{
  "n_layer": 11,
  "d_mlp": 3072,
  "tie_embeddings": true,
  "init": "normal",
  "init_std_o": 0.00551,
  "init_std_down": 0.00551,
  "optimizer": "adamw",
  "schedule": "wsd",
  "seq_len": 512
}
MLP neurons of a small language model. Each row is named by its layer, matrix (up: input weights) and neuron, and shows model dimensions 96-191. Each number is 128 + 24 x the weight over its row's rms, rounded and kept within 0 to 255.
A block is one neuron, or neurons of one layer that tend to fire together. After each block is what it responds to, as a language model described it from the Wikipedia text at the highest values.

L6.up1845 [102 105 111 115 136 123 117 154 150 111 127 123 147 129 124 128 101 129 141 133 121 149 131 128 119  90 149 170 108 101 123 158 109 159  91 148 111 106 167 140 153 140 138 116 161 152 108 112 112 124 132 151 130 161 154 122  68 143 107  87 174 122 129 111 104 107 120 200 147 125 135 132 139 136  92 111 146 144  92 140 114 147 111 126 125 130 100 129 128 149 139 107 123 106 112 141]
L6.up2418 [147 150 103 115 129  97 161 140 148 128 133  90 135 148 144 118 132 100 108 152 123 151 128 110  80  98 140 107  79 130 115 130 167 183 136 111 118 112 123 184 127 141  84 119 183 139 137 100 114 154 138 144 129 104 124  59 124 129 133  95 146 126 114 148  95  87 112 134 142 115 136 120 112 150  94 139 125 140 121 115 148 121 147 104 133 167  72 130 160  93 139 121 165  64 145  73]
Comma after place names

L3.up389 [101 122 137 137 119  84 128 169 136 101 127 106 129 128 155  99 146  97 103 142 107 164  60 109 182 101 149 106 118 125 108 113 167 134 160 131 125  97 110 112 110 107  99 103 145 186 143 149 161 141 126 105 132 111 149 124 110 123 113 116 105 137 147 129 131  86 127 122 120 144 190 146 166 147 157 123 121 110 103 121 122 139  93 165 194 156 127 126 101  91  90 160 144 115 137 112]
L3.up603 [197 132 139  97 117 121 160 111 135  98 130 106  80 130 124 117 112 122 118 128 118 136  94 145 177 154 125 134 164 148 147 167 117 136 137  98 122 103 202 124 130 122 137 118 109 168 147 151 142 120 140 128 166 140 120 128 100 164 142 110 123  95 132 144 139 125 136 110 127 119  91 104 165 106 114 139 119  93 154 171 127 108 148 145 160 102 109 155 129 104 117 155 130  85  98 112]
L3.up844 [109 114 110 113  85 108 173  65 140 160 177 130 165 104 113 132 112 100 106 162 117 119 127 126 122 147 115  97 105 136 134 101  89 101 156 102 106 116 117 132 179 141 140  93 137 152 121  86  93 108 125 141 109 106 109  81 123 112 133 145 142 186 120 156 142 128  87 145 103 136 189  57 139 132 101 154  92 129 131 122 128 122 144 106 164 161 112 102 149  88 104 114 115 124 140 149]
L3.up1236 [ 74 134 145 145  80 167 133 145 147 129 134 121  98 114 186 113 127 124 128 116 142 144  69 136 158 133 126 125 126 130 127 163 125 145 169 156 118 103 115 105  91 118 142 104 138 188 144 125 120 110 149 123 106 133  71 105 127 127  76 111 183 156 137 124 130 138 107 105 115  90 164  88 144 119 134 167  77  94 122 144 132 118  88 129 172 136 138 131 156 157 139 170 156 144 120 119]
L3.up1586 [167 124 142 104 153  83 134 115 140 158 147 135 101 126 110 130 108 131  95 116 114 129 136 132 145 117 132 108  82 158 128  94 152 106 179 107 109 123 116 116 118  85 101 116 151 118 100 123 113 133 126 129 170  91 127 108 140  83 123 117 111 144 158 131 132 119 109 133 106 119 149  98 148 111 101 160 110  93 128 134 172 112 128 125 186 136 125 131 117 183 133 165 103 135 132 144]
L3.up1920 [125 124 108 106 126 107 128  93 147 106  93 142 120  81 147 108 162 117 145 148 108 131 106 127 191 130 169 124 132 154 101 127 163 169 180 132  97  97 107 140 114  58 154 106 118 161 155 143 158 142 115 126 133 110 115 147 124 153 135 136 141 159 130 115 135  68 153  89 116 140 153 162 146 114 151 112  97 128 109  94 104 133 104 143 140 136  91 114 124 104 112  94 123 125 106 108]
L3.up1969 [113 109 153 109 136 144 131 128 104 111 123  95 111 133 146 126 131 136  91 126 206 132 125 137 131 114 122 112 135 124 144 109 162 145 166 170 130 126 128 141 113 105 155 124 177 171 159  97 100 121 132 103 110 134  88  93 130 152 147 131 107 109 114 184 124 104 129 120 149  99 174  79 128 136 115 122 102 131 122 129 117 106  74 117 140  96  86 116  99 138 120 149 137 114 147 104]
L3.up2156 [130  76  87 112  96 132 121 112  77 124 120 128 112 103 136 144 107  99  85 139  99 157 124 130 130  96 125  94 132 123 109 172 167 119 130 111 146 121 141 121 119  47  89  80 111 136 125 121 130 121 106 130 122 118 135  97 116 131 120 114 135 142 163 146 143 134 127 159 134 117 178  99 116 137  87 121 141 115 120 147  86 131  82 138 161 143  87 127 140  99 125 181 132 106 160 120]
Clause-initial determiners

L3.up560 [150 138  81 151 146 114 106  95 136 143 148 113 105 146 124 132  96 126 114 120 145 138 137 153 146 123 125 136 137 127  76 132 112 157 114 126 149 117 114 179  98 124  83 105 177 136 152 127 126 141 165 112 130 129  76 128 137 155 122  98 136 118 130 108  91 127  98 147 182  80 138  96 183  62 128 138 111 131 134 109 115 135  62 166  95 117  95 118 120 156 152  98 140 147 117 120]
L3.up1389 [138 132  99 137 151 137 115 113  92 140 104 126 110 142 108 130 111 199  88 125 161 196 105  93 168  97 115 147 121 121  81 138 131 141 170 137 127 124 143 151  99  82 153 119 183  99 122 107 116 134 160  79 132 140 162 149 102 107 112 134 180 138 139 116 121  95 120  74 145 103 127 120 175  92 112 105 156 136 115 142 117 120  92 127 165  97 111  87 101 159 183  86 125 121 138 168]
L3.up1570 [111 140 121 114 155 129 125 108 131 145 129 127 126 112 118 144 108  91  88 162 141 157 147 102  92 113 137 107  73 151  91 104 111 157 122 110 127 135 107 108 107 128 134  76 146 129 152  89  95  96 122 100 177 108 118 137 118 170 124 127 147 119 121 144 115 145 112 104 128  85 118 162 131 104 113 127 115 136 148 148 103 110 158 135 169 147 120 114 134 118 149 123 116 164 139 148]
L3.up1802 [134 118 126 107 117 113 132  74  88 119 139  99  96 108 126 126 142 163 124 159  80 167 141 178 160 107 134 113 142 152  96 158 123 194 140 124 109  59  91 155 142 151 133  65 161 161 107 141  76 130 134  67 108 110  93 134 123 133 141 164 126 146 133 113  98 148 125 121 161  75 128 137 172 108 114 129  95 142 117 125 121 140 141 138 164 148 109  96 153 120 123 109 137 142 144 162]
L3.up2228 [173 116 104 111 152 106 160 146  81 109 134 100 112 169 114 123 114 139 159 117  97 129 124 124 133 144 161 146 154  98 132 117 138 122 165 120 130 139 120 119  78 112 133  94 127 115 148 165  94 105 152 101 114 141  86 132 139 122 178 118 122 108 134 137 133 108 118 130 170 122 104 150 164 102 114 110 128 132 131 108  65 123 132 163 184 164 101 107 112 108 127 135 105 143 128 128]
L3.up2236 [161 150 118 124 133 116 112 106 157 119 121 103 113 142 106 140 121  95 114 150 108 165 127 152 138 122 131 103 109 130 112 139 110 191 111 145 147 143 109 155 132 128 122 121  98 152 141  97  92  96 117 119 173 147 106 140  96 167 119  69 158 141 186 112 148 104 125  55 157  83 118 166 146 136 135 157 121 189 140 135 122 130 132  96 164 141 112 126 144  91 103 124 129  96 120 141]
L3.up2335 [176 112  71 132 140 124 116 113 124 112 121 124 121 116  97  97 103 128 108 121 132 127 141 149 127 105 165 176 127 143 107 152 116 149 132 103 126  93 132 122 171 144 149 126 172 150 147 138 149 104 130  92 130 122 111 131  93 185 155 113 145 138 114 157 132 127 120 117 134  72 125 134 148 142 106 112 127 128 153 134 119 148 153 151 165 131 119 107 142 123 146 107 153 114 119 146]
L3.up2621 [136 151 102 110 181  97 127  76 138 129  95 114 124  96 150  68 123 113 158 121 109 142 130 128  90 132 131 164 138 137  77  93 117 131 135 127 108  93 112 117 162 123 100 127 136 130 158  88 122 138  82 129 136 138 104 106 122 154 110 100 153 150 121 127 133 102 111 142 150 125 133 117 100 112 143 104 129 177 124 148 159 158 149 152 102 142 120 101 138 108 139 104 149 121 136 162]
Connector after place names

L6.up348 [ 80  86 113 131 138 157 134 108 123 121 168 131 147 115 119 121 109 135 101 127 187 126  89  94 132 146  92 142 119 146 143 104 128 114 175  67 121 116 117 103 179 100  69 108 160 138 145 108 116 114 114 110 101 104  91 128 114 106 102  97 112 150 147 154 119 135 125 105 117 133 183  83 140 155 163 111 124 136 132 111 138 114 131 117 156 115  93 165 131 149 120 127 123 139 129 119]
L6.up1437 [ 96  90 126 135 168 107 154 102 148 184 166 116 127 127 128 106 132 129 143 135  95 139  81 133 143 111 133 164 134 151 147 131 156 119 143 157 123 117 135 147 126 183  80  72 176 111 133 128  98 119 152 147 106 116 164 131 100 163 152  95 137 115 117 125 160 141 128  72  92 140 120 102 152 106 132  97 102 147 120 184 124 112  85 139 137  90 101 146 124 136 121 141 102 118 135 115]
The article "the"

L6.up608 [144 137 113 127 127 134 138 147 106 142 154 109 155 178 144 136 148 141 127 186 129 122 122 153 158 143 123 104 104 121  98 122 129  95 151 109 107 157 119 166  76 172 114 127 124 102 125 149  71 132 134  84 115 114 128 134 157 149 117 123 115 141 127 148 129 138 170 147 114 127 132 122 164  88 123 124 125 126 137  99 112 110 104 134 121 120  91  92 106 154 126 133 136 107 133 132]
L6.up1962 [143 101  92 118 133 136 187 113 121 117  93  97 160 163 121 110 112 103  90 134 142 135 151 117 104  95 137 137 100 127  87 134 126 103  99 160 127 129 134 153 120 103  92 136 177 135 122 133 137 115 153 147 157  98 127 182 105 137 111 123 119 145 138 128  84  64 121 141 126 149 153  87 140 125 133 160 108 155 110 120  73 141  81 138 112 130  61 112 148 170 112 122  92 116 116 106]
Transitive verb after subject

L2.up182 [121 128 106 124 149  90 111 120 145 116  62 121  89 112 147 150  85 120 148 194 178 120 136 129 121 118 147 170 164 122 100 167 145 133 149  88 139 106 142 132 104  69 141 102 156 129 128 156  85 183 131 153 119 145 105 107 127  97 101 136 158 179 139 160 124 124  82 126 104 142 134  85 144 139 138 112 150 118 120 143 145  82  98 174 151 125  92 119 156  95 139 144 112 116 153 144]
L2.up717 [154 139 123 111 115 134 137 103 102 145 148 136 108 128 163 140 154 109  99 150 133 149 140 111 127 138 148 153 110 126  96 133 112 120 126 144 114 115 114  86  72  93 143  99 140 156 104 172  92 124 143 124 147 127 127 125 150 136 102 113 137 158 141 174 144 103 146 116 115 143 123 100 161 109 158 141 102 124  86 121 149 132 118 155 179 137 103 125  59 125 138 134 136 107 140 121]
L2.up915 [120 100 108 144 117 105 105 101  97 131 109 131 142 127 119 140  87 151 121 138 104 142  65 118 133 114 164 112 138 151 195  83 135 120 145 119 128  69 114 103 129 138 149 115  97 127 132 153  80 149 116 106 104 128 173 151 142 127 107 160 124 124 114 140 142 131 134 126 109 116 113  65 178 122 133 124 112 153 139  84 149 111 114 183 180 114 116 106 124 110 170 172 108 137 126 125]
L2.up1171 [171  86 151 122 122 165 112  71 141  96 125 132 115 141 151 129 156 163 119 151 155 130 136 146 117 106 130 117 125 119 119 154 129 182 159 167 128 136 136  84  94  97 128 122 130 116 114 106 109  99 139  87 152 132  96 125 136 111 128  99 101 118 144 133 100 135 125 107 137 124 130 107 198 138 116 113 111 127 125 107 185 149 149 122 162  94  63 143 143 189 188 139 130 106 127 133]
Sentence-opening function words

L2.up1030 [122  90 132 108 139 117 177 101 104 145 140 115 116 133 156  96 122 166 128 172 123 113 122  97 133 151 133 141 169 110 150 129 111 191 143 133  96 142 147 121 138  46 144  90 117 154 139  99  84 140 108 123 175 178 102  99 153 110 100 117 130 111 125 118 138 144 146 132 149  89 168 180 100  76 131 164 119 140 135 135 134  77 115 160 116  95  99 112 124  76 155  84 131 105 164 128]
L2.up1551 [ 92  79 106 116 136  84 104 107  98 145 136 125 130 137 109 108 115 140 143 150 110 126 136 140  99 133 126 117 130  95 124 105 139 152 140 119 100 110 112 168 107 156 149 107  93 105 142 104 143 104 116 118 140 113 104 128 189 172 112 149 119 155 123 151 150 126 121 144 138 132 141  80 171 100  99 131 131 131 146 142 170 128 147 118 147 115 115 112 153 110 126  96 160 123 160 162]
L2.up2124 [122  84  85  99 131  75 166  73 149 106 125 117 143  81 166 150  93 185 114 115 147 188 139 118 126 155 122 117 145 120 133 105 111 128 177 123 135  76 125 138  93 134 132  82 170 145 106 112  81 163 127  79 124 170 105 144 138 164  97 168 129 122  90 123  99 117 113  96 126 119 117 135 152  64 157 127  76 119 127  71 104  83 137 108 169 104 105 105 135 112 128 112 166 165 152 140]
L2.up2663 [ 90 152 116 134 146 110 147 119 126 113 139 107 168 124 158 159  92 132 114 177 107 146 102 131 105 142 138 112 123 153 105 117 132 144 132 146 111 103 115 162  71 176 113  60 176  96 107 120  95 136 142 122 126 138 112 141 123 131 152 121 168 131 165 151 132 104  81 158 154  67 113 128 168 101 163 139  61 148 120 125 105 113 128 121 108 103 123 106  82 119 128 104 104 143 162 117]
Prepositions before dates and places

L2.up123 [100 129 126 119 147 162 117 137 109 134 137 123 165 115 135 126 110 140  89 103 117 135 140 133 137 119 109 123 126 114 117 166 131 172 128 136 140 117 128 149  93 106 102 144 125 105 111 133  90 116 115 137 123 125 143 143 146 167  96 173 117 109 118 132  79 103 140 117 144 126 130  72 119 102 107 147 159  94 110 145 170  94 149 205 110 117 134 150 104 157 149 127 138  90 148 158]
L2.up1632 [128  88 125 123 124 138 127 110 105 103 165  65 121 134 157 117 115 129 112 139 123 139 123 154 135 134 129 151 153 128 134 161 123 145 125 141 132 134  97 152 124 114 118 127 119 111 130 127 114 139 130  77 132 128  98 103 141 115 143 145 129 147  98 132  82 171 163 152  95 114 140 113 117 103 142 152 143 131 126 171 134 107 140 143 130 102 130  85 132 136 129 141 147 138 145 161]
L2.up1690 [105 148 113 126 124 112 115 117 119 132 158 120 161 115 114 131 114 189  74 100 146 149 128 126 107  89 130 137 105  86 122 105 156  96 113 130 116 115 130 140  92 136 113 138 125 133 130 139  58 105  90 129 101 137 136 143 152 134  97 113  95 130 151 147  74 118 190  91 191 110 101 129 146  94 116 128 186 181  93 144 107 143 142 141 127  87 132 173 111 166 128 118 124 117 144 124]
L2.up2706 [110 130 168 115 118 134 126 115 145 131 147 110 169 118 132 134 122 149 155 125 105 147 189 152 120 147  90 115 149 127 182 100 110 114 153 151 101 165  81 129 100 109 146 152 103 143 111 161  88 137 116  74 144  82 130 112 134 163 137 113 143 163 133 168 104 126 157 121 156 115 128  88 116 106 178 137 138  98 171 145  99 140 136 129 136 130 101 128  84 117 129  85 115 127 136 133]
Main-clause action verbs

L3.up127 [156 175 129 128 148 169  89 116 135 129 108 122 174 121 120 129 155 116 169 178 162 119 128 120 134 158 167 111 135  82 142 112 144 115 110 110 117 157 162 138 159 112  94 141 127 117 137  92  95 134 107 118  95 108  68 130 130 164 134 124 161 148 196 202 125 112 107 101 119 113 126 104  76  63 148 188  77 160 111 171  91  99 100 200 119 148  99 167 111  98 113 119 127 126 147  84]
L3.up211 [122 110 122 126 131 162 106 115 148 117 132 141 119 117 109 131 119 122 140 148 140 145 130 170  97  87 136 147 150 133 131 178 134 152 135 150 127 119 108 127  75  42 109 120 170 113 114 163 122 154  95 112  90 166 128 112 163 128 120 118 119 150 142 146 140 111 108 106 150 126 131 136  97 117 144 169 158 146  92 147 154 103  92 170 123 101 135 134 131  90  91 134 146 108 108 157]
L3.up361 [143 164  87 119 111 165 107 129  78 135 155 136 192  86 168 153 117  79  97 139 146 128 145 176 146 137 117 105 134 142 122 138 107 141 113 138 142 168 125 169 127 107 138 135 195 108 116  88  62 173 104  94 109 123 115  86 168 184 124 123 114 186 101 148  78 110 133 109  78 134 121  81 119 121 128 145 167 116 113 107 125  77 115 159 172 124 118 122 119  98 135 109 151 135 154 144]
L3.up407 [ 72 126 148 100 156  89 126 152 119 114 119 111 118  81 142 122  95 126 116 168 119 150 102 157 107 131 102 142 128 131 160 164 135 131 151 146 146 114 156 181  76 142 133 125 108 125 108 138 122 143 119 121 136 154 110 144 164 113 148 115 138 127 171 145 135 138 146 153 147 111 134  96 164 110 168 125 144 128 151 151 114 137 130 129 114 123 168 132  83  92 140 124 159 101  92 114]
L3.up618 [149 102 156 121 126 132 183 177 110 130 160 118 181 127 135 107 150 133 132 113 192 108 141 141 148 142 101 113 138 137 101 124 122 152 126 146 135 152  87 167 119 124 113 124 128 137 136 131  88 168  99  84 119 102 141 161 136 114  95 112 176 143 180 134 113 126 140 130 146 128 145 120 131 106 134 152 138 128 141 120 118 101 119 157 139 170  64 130  79 102 149  99  91 166 115 107]
L3.up1076 [ 96 157 140 131 111 147 158 159 102 126 156 118 189  85 186 127 144 108 132 101 155 113 138 121 159 120 153 130 124 117 114 122 125 156 111 118 121 130 156 169 123  75 105 105 125 118 143 145 107 139  58 135 180 150  70 118 145 127 178 102 154 168 181 200 100 124 123 126 140 134 106 107  98 149 126 180 152 156  89 115 111 116  98  96 152 125 140 133 148 139 144 114 124 124 140 144]
L3.up2601 [123 110 132 111 130 147 168  88 168 178 109 125 112 113 150 131 120 128 137 131 105 151 118 185 155 177 118 144 141 159 107 102 141 196 121  61 137 134 129 140 130 121 107 148 138 149 130 157 144  87 113 129 142 159  96 153 179 177 153 124  82 138 111 169 102 131 140  76 177 136 112 127 101 101 100 147 124 107 187 112 180 113  92 184 151 148 130 134 116  94 170 132  97 111 119 143]
L3.up2933 [126 114 166 105 120 145 143 144 120 134 127 126 169 106 163 141 144 109 116 123 106 138 121 180 148 102 121 115 120 132 121 137 122 188 122 130 142 116 162 130 113 134 122 117 138 147 110 146 106 190  88 114 168 147 105 105 164 159  75 158 144 148 145 172  93 137 124 100 137 156 123 103 137 126 121 113  90 121 139  97 164 150  57 164 120 125 158 119 114 140 110 138  86 134 167 133]
Main verb after subject